From a checkpoint of a small transformer trained on Wikipedia.
Training: a variant of Muon for these matrices, 1271M tokens.
MLP neurons of a small language model. Each row is named by its layer, matrix (down: output weights) and neuron, and shows model dimensions 80-335. Each number is 500 + 25 x the weight over its row's rms, rounded and kept within 0 to 999. Numbers have three digits each.
After each neuron's rows, "raises" lists the tokens whose logits its output raises most directly, leaving later layers aside.

L5.down106:483535497459510505548482518568444469501491503500474528498499509507468462454483456531505521471452499522489524527491571485504521514526481488463475486514473508483527477467486507512495532504504511521469462472501505444513542542483462542469516484490496476494496510523519476489509484518505472487505489493500491461530492489500463498493469506478503473521533514479512509546519497484553484487484520518499511491487477476495479471501500523470524536527488465457487508475492484460455471506504442504491455505531523515499461497501533547507488560495524493484569468472515454530468539515521479495553438507520470519499489535489493506495488484495498514511460541523538467539488470512519504517505494488496507453491504495502485490466493511500508475494528510457491484523524531489481486492473465
raises: " they", " it", " there", " he", " she"

L6.down1123:494491469426465505563513518513482529533450485517483523484492513527534533522528481525526545457491478568505511516498496522489519474499535482468475462483534518473491490473518482508477517499523500512536483498485452512497505500493445504506478496491498497480519516534490515506511458494506451508495471466529516508519446489496509470509471506516496465496523502485516516500504518501530534497489512537532481528504447486492467503513543487490535470482543470469473510491478536506521509525505477526474498510517481492525478511534500463481493506545507507434485479514503508537451503456524514509532494482491500532501511530536485538460523450523502523519498496485499441520519511473528467548483506509493492435515485486533532491516474453478462438447503468489478552473537464485460501523525439
raises: " they", " he", " it", " we", " after"

L6.down1611:523492523489498504498449513577498492527486480474526517525501521548539511448490486464493566478480498494527485549472531474431526519519465512496501447537520503535491489502484487494482559477521476525534480504507540569513496493490479513507514509490502491509539514492499531498506495543509510526481491496510515491529477546480512507523504451526490473476475493503449501497483502519501497521466511487519507477447546456519472494453483505502486514510519491490520473504511478528537476509550515514506475557478521528545495496497487438419489510504531559514471467465534463521481497482517504516534495482505519518499490510513506519492476472509480519516472501547508550546460537503497488488512478512494494482479533516496509471468566507508492499486462552534477489498510487496500525473500484
raises: " she", " he", " they", "It", " it"

L6.down394:516488504486518547471492543492466507516519485492495501469488493518483524523527477470497527522516432507530485530519463490513508509523508494459484510479470535493482512463491544497521488492503509516487493488499501560555550503462481519512493509512561506492500473498492490494496433514521472501443521488508515506500487494541499526516491505533526496463475493487462527432515482542490531501558512487508474514524508494498490488567510490464533504511478502537480517512465530543508516537488533520469475487500536511522496494458417508519521482533488506500541508520514503487494502472528489541534528501482478501505539480505514506500531473561460520486509512551524509490519496483512504451538449508474511488488498486482497520511491457464527532491544525545518506480478479486449493485536534
raises: " this", " possible", " these", " similar", " housing"

L5.down799:481492502526523522491497558494504512504490517480462551530528452490480500498486516450472510557525504489508492506486463504542469518491499469485534536520491480505520480480536464520512503496492490510509513499496522492519489527489520520469505512462490495493537520493480526514484506539511532473498506487503522486483480552488465496491519509516528501478510500549477512472457493561478476520479538551525482498487518480513477514487428503525501533500500471507553498500479536487485537507511491465470504479484494533469538458474516502464498477506497509475499506495496532474523503501514490550496529495479487511483484440546428532502511512493492466531514432481514526538547525509481547534472498468520496513532536510474495509534448527476485509528490492496515478503455491516520493485495449
raises: " Bachelor", " graduated", " graduating", " courses", " college"

L6.down2017:451468499485509474501516471487498481510487477501524508496530483527493514510458502506542519485464486512472477535475469506465530475506482470518508477461524461510479499477458515519487522493492492571522534497526504520472515537494514550496518463502492481452543495486512455485537524520516553532528483520514479456550509543482521497494517489492524478476523486513486491534477486505520522492523506517451485499508480501557451497536497459505550480532496481515493509499507500492509542503488479523474474477498512461506519513460507492538480483506526483519541512480510501493479495479529516508473452518507505534476509514524409523461473492510530508562496549508497489533543450509535475474478522495492503486505530480508511476477487463521529479475506545514477502568479495472511515488470510
raises: ",", " there", " it", " they", " this"

L5.down907:500512473481461462511480502528477533516464465508499505499502500530456506488492449468536516536486489485525498540470514514511505484540474496527498492471543481468502538470486512482510532470532499544513499490516505515536529578504506491489524516486499488492520536468504501473521476502507485525487470480505487471521472484495508456467519432500576485469511467520537530519518485502512485502518518522519488517477500503483470524506460541484523521486464453474518472518476491520523511492504455506467510538535480489508471490498523466532518545494517460467542538439489457531479493487511514477550485460518487552449468531458468499470433460472499506516468511545503486537489407451522473540492496508497511490513487499524515488513509478495519462512477493510494508517506531554517525495486522
raises: " he", " she", " they", " it", " we"

L6.down1176:471513537488462539499487485517493534488513510508501541518487501488518489488491479523499564466501544524494473515486484482458491490515507461499489508466508492519535510500521497513495508504509493489512460523482496519474490504539454461499486494482487466489544528477520496531515481489568513520507510504518486509537466498510500490502532502529481484479483531486502510516535476485480529519495501517523474500485511473550500514533495494456540468507493425480518476522501519455522516523527463513476539542488472471531508464509465506463471482476465505511497509547530478527502489478488496488517504462499535561481545480493496505482494518558464553536526531505467493523472469474557518484501492499493489484516513483493461501525489481489510497495511550524535470522526483457529474524509495
raises: " it", " each", " them", " these", " itself"

L6.down1239:546461495517495484500505540491489537500509506465444521482495485489492498450459495490492498493500483482499500483477534549540506480524467473482482495484479493498518521473529512484557474526477480496489505490481480535522560507529489540478502494498476501503515492487494504468499483519525504483447523560463447492543511489484529520524471505527535491473472531498523513490477468486527485432525496494462528487524517529518473502485547520520464485496520516483555455498481505503497494491517511514490471462541479486499482480501478538527511487524506516553523529478495498527518451475505500502529505520506515503521493506488476457519516503484500476515491503541493508502494490467518490511508500533466520514461492512489482473475516495495478480476525525514477499500532529471481481467560511
raises: " previously", " whose", " named", " whom", " which"

L6.down259:460496466456549493479476528509529503505463556477508508489474504543484506446471498496484478510505489496479429524500479474508509544472499476528533509491464508524497489539479494567473496455490458496479523527465436523521494499522453500480492478494493490509469479491511477526520501532526498507537503487503507502489475460488498490541553486530468488507528513510526498465540477506489476511503521544464496514547520518482518513530488469461484506485540452450524480524530470525510504522504523492450529512542500527528507511494459484565511482545486493502503493549478451518543474490501488533507490496474481522583519472532478518431555520504455532485497510527442483477517532501506485547461468508475488530494481534490486513492522515447501469478467514495501495497482492475479514491513452
raises: " \"", " \"[", " “", " '", "\""

L6.down735:523507539443499487505471533505477535512480462494514508487467562505469519519525493486535538480517494495530503501494480527507513461492477461521511473470451559514511510454475509468475492508490505510521506512487467476491490508508423536494484520496470462487513519497528510547509433518552494511532491505453522499505518495504473591510498513484454502462526571517518471511521462516525472484510504524455484508507529498503495519548527542452534514575505540533480493539495473470486524514512490502476521475499477473507513471489463529509518531501480524490508489504450503490505534486491501516522519488540506487522493472538478475538511487450464505474485457475511441507474517482551449528505502476492522473496445507501524501462550521478517504499499516498491502488506495512494463490509489
raises: " whom", " which", " whose", " any", " she"

L5.down619:553459485482491510449529520518454507531519476552522496491525514548519478512456451492549508497485488527522524468468442476473489510511517478515461481482505490507473507470443529501522500496536472524481505456497536516477490524498541514545469486482482523511503531471534511520531457476492493498509496483506509524489484503508518496496514499535499493469460477510508539513449471464522492491524491491486483501508525492473470538503494508515524512495462430518525495527516490498521452522548469518483493513516492496497525484475517490505518455514541541500506481464536558492506462504510516528502477524483467507494487518487491535499468473485502523490478511500510485488535496497489489494485441507507488455498493474473512495543526449493543489484452576525452536478506503519508515463556500
raises: " this", " he", " him", "ably", " it"

L6.down1428:463503449499494519500546497494490502510525517512476503485475524480543495507504492491500562478488478495488462520507505456507525503515524396490500506484485500467544577502490511487549538478509488461460500479482529511506530479525532502498474548503462513487482495424472508497488457542533539525521509441503463506492497502467520483475523505509541563466492558468496559486498473516487552499477494512454507492476480476499540501484514474502536547471515482496464528496493490478506464550485473493480523525488495470498496461486465515573472468493477515523521517529484536486510489506524484497512470492534497505478537454528505492484477488498527474556500479476461552524482504499481482495507514489498499507506501504446524490479445506476502463498509492503504497490518564506491487501505488
raises: " the", " that", " its", " their", " his"

L6.down1196:485527497493494489483526473507490466484473497515497504482457523493496490514484525515481441465474479500527543507478492483484518487506510517460517517448515515537483535483518561474524455515509501481508530474495497458592501532529564536504497496499496511452514482498469505462486502492526490511493561506516489480438504491511517477503535513480478461513501518498476471525508479503532538470494491504494532524506518445528465537471451550520527492547497480530495509498509453494476505501485464480479484479523491496508490458478480539522447477515505511538483510523513537467494523538530521508473460514478536459508527514539498474544514432485506526492505494511506513478495490473517488462494483542492460535495506455490522522499562488494451509501495519487501473515480502465509505514477483
raises: " being", " whom", " having", " them", " coming"

L5.down2019:487529488412487493523511472535490480497488461494495494501501522512462479491513465555478540450439501511509505509506521524506483541511460513518471493467497515484517504479483524524483530454556480523480473530485516445482555560491451463493501501502506485549506544522501521504524536487528450520494493495441490494506493510477502479476501473535521461485560541536505486507481495491509487454510511523535523482485497446511491449493538451520526496492488472474505482540525478470511488502468472505493513521512480497525508522486520527484502525482519562492518487510496502542491481421543504499500491476493493503523521495486531515450500465507508553520523530501459505534489487491512487530499468501501529500543491496461470488524509521504494479495557482446496531483527501521560494522476509
raises: " they", " he", " it", " she", " therefore"

L6.down1347:538472485468468464483481498496499524510498515499561486485528499509498507519482524473481469497453558511494471500465510501547493455480515528494506489501501529488500507528534495490498506477506487533528490579517459513451531525539513516478491504533506492536478529490488564480514447556498504481503526510467429503516471486485489523566516497536501497517496548484452517485513463525496505487505507483431481468489544470486454469449468497502483546518517477496557514488493516512501536489502529477516515508517510531494532509470526476502490490477532509540521509510483499533517473502487529462529482506482444468538567533518508537495516508521484534473512514525525536464507507458532520523505484494523518480467523518495501525519506518489525505530489520499499518508497493485520483504512439
raises: " \"", " \"[", " '", " “", " That"

L6.down731:487508459473452493539529488501458473499521512477533479505521495478496493500522477512473496473479532518469464500539499441495511505520520534515482497552529500504487534521497511472496523477530490498478484489492554520519498499484474501468474534554501512519539484492503475495524483511520463518498481461487472479498470467490494509464509496513505475521473520448466529507547510568522574553504478455515467444546503508450489525559500494451523479511515493487511520490556513488474468537489475543467517475517515475518504491482532483497488510495499476517556517498509495514532470489498530505509506504488425471513510447479500476496503515490517496524480506472474531526474487436526507492499490481491482550545542485472514465504487492503459497444508517503505485441488489501503491518500491
raises: " its", " their", " the", " his", " these"

L6.down1159:505525499506501507520497496502459500505444482524504550532509518538553481548504535524491531479477496504488531497467506511550514533490501538524518501536479507462458521515500539462531490466524472499506494523507507471564546496510517508455480472505519486462496488521463489490479482496531509498509480453499505543487493522477493470497518502477502508516498524507520518525497518493479475476495475468463499523519508514527481500516510464504468469563480520515496534493499541506481570495552544472484449545531464497495489496501507519459473497486518478495507489534513455487493482494459503543496484500518502525519528492460495449459539532494481506500515491500491546466529484528501462528520532457441473496453499507509510477472488484513454494487524487506511486513491451493503495516469489
raises: " awards", " award", " Awards", " annual", " Prix"

L6.down1102:507513512502496501456495514487512490534497522460474528514501496492499455464454520501468472504520472486508509501503499491464490491467513498500509523507510507451550516504497520466504483497551450494513499451527495539531459499514512490494534495480508471461507506474490537495473492487503524535526482484574519521495500550474485504538517495510458505493515517524499497530519484530493506515508517537495488527476506473524403490493456503535510516513536502492521518514495553491504503465518490460482481489511488482486524438449503511535513520503503524481450474505517506504520485519509471500495528490505488488511511492498454561504532510523476460546501463526530503509489518506507543549528524478478544520491459525521493530491505489506541483534499505537531498485489491500481525496453481
raises: " college", " graduating", " university", " school", " courses"

L6.down1035:498504464522449515539518502489538507500518512495505488475476506510488511466505497532492539534517468501541492554490450500471501515487519493520506520473502523461461499501492560526507546494515525518500496531506507488496511497438465467508509483495498537498516524482458528455489507525522496493532504472543516480524457509485462521478498491523528519465495557527546487478526517551489495514488490516501493500512526480517498521508564514513520515452533473529465525511455462433530514500462445511511505466477508527528491453471497504583520500469493479498493492490505499472474481507499538494508494497490505506520518495477475507479521508512519522519500528477514461501527505499459479479538510453477509531514507490537467503514491514513525486533470503480527511513499545539485561518485520
raises: "e", "et", "ic", "ized", "a"

L6.down1377:523516520532480475483512498507501516513538509494447475496537555478499505488540493524511491446511522509515537550533515511474505503534499473490537428482513519530486526513530446510455486495513522499505512472498508494513463510516498517512474519480476488521481515475537498520537500480540533467481513502444491484462526523507509508462511482494482505488472526504505474514494476548540481510468511503590524473513512520488514477539484519475483459534468511467473542480508510511521462488520530486490436502500515528500518507481485493549454511475508511481507471492523508490454500465481505498492536493518487495476516520476524528538539486490500480490515470496456510446482506506543492527500494516542544489505464480470445517527481532505497498491516499503473472536471504550511504499489482
raises: " films", " novel", " film", " series", " fiction"

L5.down831:502482468511496511525477539517522502513517506505481520485480501528493508478468473512492514544563499542505532496556500457461518514510518469480511523511533477510512523503505503491524544508527492473475479520504492511523473541460470547456516464474472430502474484546499513513495479506469512537510490471523503514456521447517489465491462469486490488510518509481469515506468491498515477443462484451526476510499476487475464494526478477454506499506484488534461499480519483499528513511481490480523525520461507518479533494498470474523506533482486524461496533493510489520465483453499452494513536520514456516523507475485523527473488538507495473531455508518509490555515489478495510474522475519527501480510535450477489503490493489525511468532487505503530475472496520492527512524477451
raises: " them", " him", " themselves", " his", " their"

L6.down1207:491473501478548436497486495456526513501494486511505523527448540496453544511484523506509524505509510521530482466502503496468514496495485516554508511477468508471481484537540551555496496530498520508500494504505436479479501467497450497543476508489490492529460486504461482543511480478539539475504509509504523542442528474490430533498491507516510528484522468587487486529503508518492485478482485487531525515520494462517513515494486509514488492525525484498507513476507459501490535487535508494520529467467489490494507493491511515532487521547512487507459503470472479487502493506504555470470534480543457529537464510536528530498466493485489511542462537539462510466496539514503494519508496468521508524511480468457494487507481511528454495491524483461489498528463493481524523487484524
raises: "most", " largest", " first", "rd", " fourth"

L6.down1684:517510483487474458490474461508499510468475530467493534517527519535503513482462517472494525483512465516493485490495485461516505512522478482459492486501542495549498483441513519562496510470510515520498507477484498473520506499463469517483433536470479499525494521513470456472567500532545476514499486511510505502525519549526484443540514456469543532505508511530511504517489503493450495488514498489528451463479480480473526476508527488514499497479480570503492532509534517506474526495507531509551486525509507479481529485485502513492517521489504487471488499477477473492549474494482500448537521513501478570490525511506493478513520463538501559511503528470509531519481437479552502536461471477483495504513491507509519513533538484539506517504505530520474548474497550517502507493433488
raises: ":", " reason", " name", " title", " :"

L6.down508:504449570491475489475464498530490497452501497471492496506548524501553504507468521512546491518470546505485482474481466535474474509497513481469479470501510525540506532568476496481508524514480473546462485517520489482495477508459450491514523537472472504479470524491514500496511513496543496534497486489523521507470532504538509469454516463524499496500496506503487509526465530512481540485487500466488528470506503436522472517513531486470507438495521564556494527473492537521526507489527456477484502525499510483520509464516470493481477520504496522471483477486565466536413457466488490507526532510514483479500473514475481514519488493529492515518531494491477512475498501531497480522493528482506481497489481517570495535551501522501535499509482476502541508514467481504526520492491513
raises: " other", " previous", " others", " another", " rest"

L6.down743:498542492480505452514506507514514513519496532472501480481514520471460462482472540536497489475494502506503475535482502466506521513497479469470479514501557502496518512438473511565529458473518519547499481497488513469510527461513522495488505460505541496523521471466520507523491503566550516496491515528467485503504502531494511499490515524524508485474499475490496512504515503519515510505482497460482451519493503520482524489546484485478447529481475468505467476509520535509495495506508494464500487504496499502510519468479485496478502483456462500533553484547448492458566479495513489473480494519501486494491486525483534479465531479504476509485487516469511500512521485530469518541502495459579502550523512526482529516467484518494455495442507577495497495488497549496499496496496484
raises: " \"", " a", " the", " \"[", " an"

L6.down275:537516509516505495463557472461489487488502533502510572500461573474477446536483484502509515546510561507500490510474480478467545525535500501534506486514519502512528503517514501507493535512540522503493503531512488546507531491482489467483508451539475485458562508507492500500475519504534533496515531484520494482498497479465512495491541451493496518524459522512529485527543472506541496510514482504530518515557462502456558544500525484474546529520524486461474494501492500487516484531509495541520533506500481453506517489528469489574526485499535476498508535520484487494453481494508521527520517485482518532496482466498504501478503538502492524509480520497452509512505513501536460502501500502475480481516493480467467497487497473522482468532482494523507473516546478496514498486578500
raises: " him", " another", " its", " them", " something"

L6.down1576:530502535529478489438489511517524527534468495477452515486479515475481495490478501492564507524479444483522514545559487502513490517473539505485495535557453495497519520503525513515467489541478438518462522504522481532514517463478492495497485511508509539476462461498510522476524506497500545509492440514480507518521507464499451526485493451486479516466542525480555516536500508500514514532502521492525489527432495479541484475516547539501546479498495481502505519464524512523498507489545484462507513519509462500491499512510506508515482501518497461483528493480465536516528500574511527466525523520517491519527525498491478471525468524509453495529470515487491477455533518533505534528550522478486536520499461521520489481463486480470481504439507502511518526474453502530444519520517497
raises: " seasons", " years", " year", " months", " month"

L6.down531:470519467510497478505493476503516558455539453508515495491466526480469519506503494538497519494495499512464504497537530505480486488546521468521523511471455532492517493470460489497497493500543512497533484516511472489482463499517514503522471475508545507506482513471549525503500492533491542477489518560538510513508513534477490522469490537535525520473486526522496516494492484485527459497514552493533492513444482519472542534538486520543482534500468485527478498498524480531530533454478478489538545512504477564537485522492507534581477500549495526494497460487456506512508492528475510493552442480517500492527494484488537504463543501539493517553490530518516492514540469520497507530508456455517500547526511500492538490508519520481499477444457485506493500508496514495476504515502536
raises: " as", " into", " among", " onto", " together"

L5.down1142:526495497479453527502494468516484514479493507478461483496492490521521501525495523500532529485511486515503542519481508512541502486494521511473475523493457494470477527532496500517507499499474544472467494513453482509531503471494567490496522508516510473472456520472472460520513509525509509509510505492494472538476500570460524516477492449508457456508509501535487470493502487466562455504454496506438470500493487498502485547540474512481508542474514506536446485497477481485448511531488497485515521527466489507471506465456503505569519480517500511494509519514491512502528468512510485490516475496451486540505484478498515543450510522513507499517502504477506474505475493516478535503491498527500480454492496477535541536547450509521503434525447532531500472479479547470530487502471554
raises: "==", " ==", "===", ").", " ==="

L6.down1759:483473500480450567464502506542529514532532483515486516485509500436480511532447492507471523512558498508496511488496488539473493541499476506477515534500477462502475475532507480470500522542511488511530537492468494543462466491492502534504542530497516500502523541492479509466520486517505500480451518497543512486464484496447478497497488519522517486498553480533504529452522510486509468502502463501537525477520442451507515512470517493514518523486471442487504516454540500492516494498504522487486511514463496499491466497501494451614514533485513488542516518515490471496505491527499461515527508464504475503523498464489506529480500524543486496480456508503513492523493480519500476555485499492530480505529524466474541478519533498535571473479463505532462496481521488505517545506498450
raises: " onto", " by", " to", " out", " into"

L6.down74:515532451554482509495490457556505514516536531493462496515488494517455495476546510512530481509491476488481479526472493461501507497481509496482527528498505469460499528504542454518510504471485531441514522492515487513495471507510518483495516514544463483500498515478482526498498492530465514490518535466480533521529502487461548552495492537551530486470502520545502441529489480517512526538513505488476511502531528468519492508510476477517507504464560517504496507520525513508512510488488489507521514488514494496504476512482503544466490446561512478444512475468479511485526492520491489487501456549468507518513529482551537520521484471518494486504513503484565509430483530516490475528509491488526506511501508527529508521464493534515478472502512496487511494480521481494504515516515520
raises: "===", "====", "==", " on", " rather"

L5.down1623:483495527504438466494514498518516493528454457483520488509492497433488531521506510509520529529493539484507506504509507513509508526500529501492525456477497496496483481447524525497489535458525484502522498535470514498459480463485483469515506507516483499490501502530488516506488484518539555529527458460519456546479483565510533518529519475504463518513489542499522497470511486522467448494524459508493495486524487514550483451464492530491502481519494462545483521515505478534510517498525503504507456533453492500462481502514517504490462517524478509500477493522486510523539548491544502533481470503504525494508516540491486548494534501533470517480487521460515506534505507505452523492478488473525506480493520500504481508528545556464424512479516451513487500493478497471512463521550530
raises: " had", " underwent", " have", " gave", " belonged"

L6.down1105:493484468469508497497495514535522465521491508489522516505550523512480471490519470533532494476515519490516514525482470543479491500514487500461485507498501526499521530483459492520489512499526504533534502524527440462500508531511514504505521475482525538512448467536530540452524509486492484504481493519508487453491456483477471462482468515519475503489521565523460501487526473491484510491519478540485525501497529509487516531484518474479543526494534437499491501466547493519501515524507492496492479529526490460530497501516494516483460498472501497509489475489474487529504476490521524491532474473487502526487464494476498545493489476500490534552512527506508495508502474532500507495479477517496491531479422506459507490510545504468525463518527493497483500499492523499505495502468499
raises: " it", " they", " interest", " he", " she"

L6.down198:489510468474487505479497507476487524483518541516510469484521519514521517446487501508471516499560538510515493496487444502533509504498530520488524500489487529482530466481501490466484483503475540484476517485490522488483495481460484505538477557503557479519506488489486488526519453533537504487523475495483520511471463516514505492496491477498522516468521523513522492490505488494532501466546479534514504483493524524499483512497480480476532484518486537522514517509514516528478514507512508453512491495502534545471485516547521508423521474491497519491476505524509585494520485538518534476547503511488502446503486462484512478490491497480486519516539489524535487496527491514510464538474472503509497509534537482544533519513467522466479523503515529495492518497477463534495472500500512
raises: ".", " which", ".;", " once", " whom"

L5.down1474:496509483480484499503486470541484477534494495520529521488541503515524514473456496491503542478472499542508507513457528494479506530485492501473473509529498474502487488493491478511476538501510496529471495466475500476472511498513508485461496479536449486496508529475507517504506482516535462517514466496485513492525486481517485528530498507534477450463470504453496490503516526502488477526495509483520477551514500480483468495540510492504533537477489460439466482535490486479521487517517461504463497497529497511518496489509516505417526520503512502447506531500531471507467487483498489499520447512528463520463543456465505495498520473494497525507472520527556482542522493498487521535520498483537507505546508509518478489509490498469509504512463516507479509527522491532461495517498511
raises: " he", " there", " they", " it", " He"

L6.down1829:546538493504543564482497519538483505518502525472510487523480510484516517524485479458487530471479496534530491464530480507485506514472500491522466516495498505477493533477546527515505517481532506530497466476473540489518515531498505490527501540474511503523474434556502486463537515508489503465490501523504503493480535477520495521498502485518523525468506507535494483461493476510502520530491470502543509495467553505529469516497495475481518496530449529502434462438507500506515497488497432489498518504504504499497527521551458496545498471473456542529537476484454515523509483492507491499470432543491509485493507473518471530483484467474496513490558533500472514481539502516478452478513490523459485464536509486550494503458502456483463526537488487494485549519536532502477506508480535
raises: " years", " months", " hours", " seasons", " previous"

L6.down1438:478497515489511487499516477517464495488455511530461538519488506488499482524467474514533532459475495526503511517488494463482518489531455505525492485487536526486499518471497521510489486432576497460424477499499506504495555501504478487490520558518497509476505465484528553522464472516515550510499502536513457556547463544525449554504523472490503497490496502455495499474475479518525532507537472492475497475498521517533523518499503465537544509462520516538515491521547471499521470500529478530499507525503476480540513478496471534527496498489472485470510512595521495512504478461509487475476528519482473524516515524464466455500550519533486545512507495505469526561522518519507488504455495509462521498523509496481491553506513487468534487445509531485518487488559505473504474525502522
raises: " it", " them", " the", " these", " this"

L6.down86:476481461500458471487502469553508570524461460529493525469482514538480548481466506478513477499500503509476485455482471427516534529523511522514537490557462511421490516528521518468515576476466467490479471502465513475482489491493507504558492534502514528474502479511491479526502488488523515511526484487484529482494505484544470513477526481492490536496526527538513541467492537485507465521472488527522513491529514542446499528521507474519492478560542507512493513475506492522513491504505513487486496501532516518459520450517507506517467485490503527540502505496467563498504452479586498498541473510477486506481512515537506488473536483504480500519531454483505491472535520514497477503500538472484511487521458527514561552536496495522495489496486480526513503505471527509494484491488457
raises: " days", " years", " months", " next", " hours"

L5.down680:504502520507514501522481538480520534505505500523479446479470493445516481506531479503496494523495500479478502501483499443482479474497449502518520530511427498518485471495504547506485465506534452503486490452496535483491515517476518502501526522524550508486496498495478500499478537480514447500509491575510468525512503512549483527478520512500456518533512482540543513506514506481484491481461468452554491508486485539505518514434481531488498514517455493512507505529506516490513512514508527500482486496482543497455543506519527482634474518460521460493514477540495474510506521498470508474488509567521516487452513508507485530510480536506522530467472489513497503481501459562470583474515486545476516528480519470504516471504494472496443562470501465494484504551517495525522500499515470
raises: "|", "|---|---|", ")==", "rav", "-"

L6.down1539:488499555498544525488496488494547489473484517495538508522489488485507532522464513488550515545516515505522497534460538556482503495499474508483522520547481532518517458525495463490481492489456499511536537514498538478523471505491510482530479555465499521444515470517497484503461486503497510468460508491485507517515512498503512506507488475497478487453474544489507485495499501541480499528447517517528476474468511488525506427512493517477472510546528490507518534503481523483491493540527518488501550505551530503522454464525491505537489532491545504487527485471522506497521493565490500517519503484505476470529493489542475501469469506509491495493511482503508514478493535531473490477519516526460481509500491528521513516490506505506488513502495505489524505528520520528491514529510558
raises: " decade", " century", " seasons", " existence", " years"

L6.down501:465481483502486512467507500500491528489502501503494502531510489512476477512536485521513499457501481478500477491491505534546499452490510489518535508477500533509508521500545549519503533441503508450511474542524470530545484470491514512470484497482484488540563487560465531547525487485470500491502493465486551497432521482518485503531521484527518491486483489482437483514466485508476512510504505488475511495541512470486499534544535521493513558507541453477526474489515493456485496489503486521485494490483491472469441496489476517543507512493480466512492512511498531458515495480483545508506483510444495526486503498490513513494506499505474498550482533492548532522509506441534488493492485500498516501510477525460448495506465502481507440480520559512510464518524542482464482484481514
raises: "==", "===", "====", " ==", ")=="

L6.down372:529468532530500484491494498481505505489468513493508536508452537488505504512487559507529533477460470492526532512501486498495503507485532508489542503537494453488506466540511525517525530530459526529512478515502468491517505493502503479529490488469527527481482497506468492469467489493536536499485469535478463494472500462519461512464528464497481518493510448523501482523502500505489499503543484537503484524502529489505511504505492463520504475472512497494498472512528475526453505482500508489509518539510491470490504515534543504534516522495483443473504450498509496515499507486461500492477506503530514526486457577514534564489469472481470492512489464543487488475514524469541537502500476468483499523491499488501524475499506481494515475529505514546460493503500518483530531513496476
raises: " most", " largest", " major", "most", " Most"

L6.down904:469509476503505515475491503495525491507536515449478537483456546479529523522505502481512539512521534503481483481494482503458516519506507511525531524511497517509512461485473495544522534497487511495540519552501499534499496483521497508490501510528486452486524479457474493500483463493546533517508512481516538545452486502476493492492544471503499482489463506512492509519497472523490547501471492521473512484476479490528493539495514462457520482502491471464471519498501502451516539513535500522490531551486483482533513486521464481522498476475460481511502492528503522514498497494491467516470515507469490528480535467499474529449498523492475538529496529488489522509510508515511509535526466502490487509574518461485504514577500492489522472511478524505486471489527495474535487512500459
raises: " their", " them", " him", " an", " the"

L6.down5:537513509503529486477542505544486507461521486475534504452451503504497523480501469481488550503518530498532484480499484427501517500499503501469489474471454506477540458510471519479541514553478519461488481510514480488504515522564523511529532497499438496483513459501496477488497506499462510494490526483545473482470468496521495513484486490501483531488479539467479512503499469489555485484466498473472452495497466487509490472501524503437524515468481481479493478480516487497517509534516467468488505520502516541506433501534477545557508462509459524557498435543510490531493480503515495458503502466497471523522458471493486480549532524522498491497435490493525480480564510550495527491481483519522506506492465494500508506460548527467513529513525550522500512522569511470485492525502445
raises: " them", " which", " whom", " him", " way"

L6.down1758:517440491474452483451527542499483488469482483518461556514486480520495511494520494514515520496489480529523538506502503482453533478516485490485508520492547483509469543546451478508482469486449462472514470539480532551518505508512468478464482517486484461515494510497517542505495491562526564445530478458457490524460483559504477471458540478492528534517492524470481518482487467453503506512488470468530477493539506444504541533489464513464513491459504510475538470486502489505481537511512498519472479506520506491492480466501473474467459464534467511515487483501530466510491488489512469499503511494534524516540486502516477479530459518517454552498476490546527526526516523502495498512508493492482513513524509490497496490506458505477495519455471532494512476463533476533504472515499494
raises: " other", " how", " what", " the", " another"

L6.down1987:469523495464488544486486477508516491499498576475485533505453520465497515529494480487464531483556540523496500486494455490480521490543493493495522512538502474486521513485477492520492540538481521486533467494468487557476527506507512507521502510513502466484537489479478533471484504481506521486473507496500497518505484458459497462500516516543512468492479503494519497519538470502505483483469487497542519516516502512505511519500514513448536498495496478494456540501522535497492514531534509508485547524503545463501468510538467477506512491490481518501545496538521495503476455496493512520499511489510513551521503454479475521491469516516472527543494514510445547482500483487503495486488490490507480535547520502460537505556516511521518486451483495525542472492526491461502516524490512
raises: " them", " these", " him", " this", " their"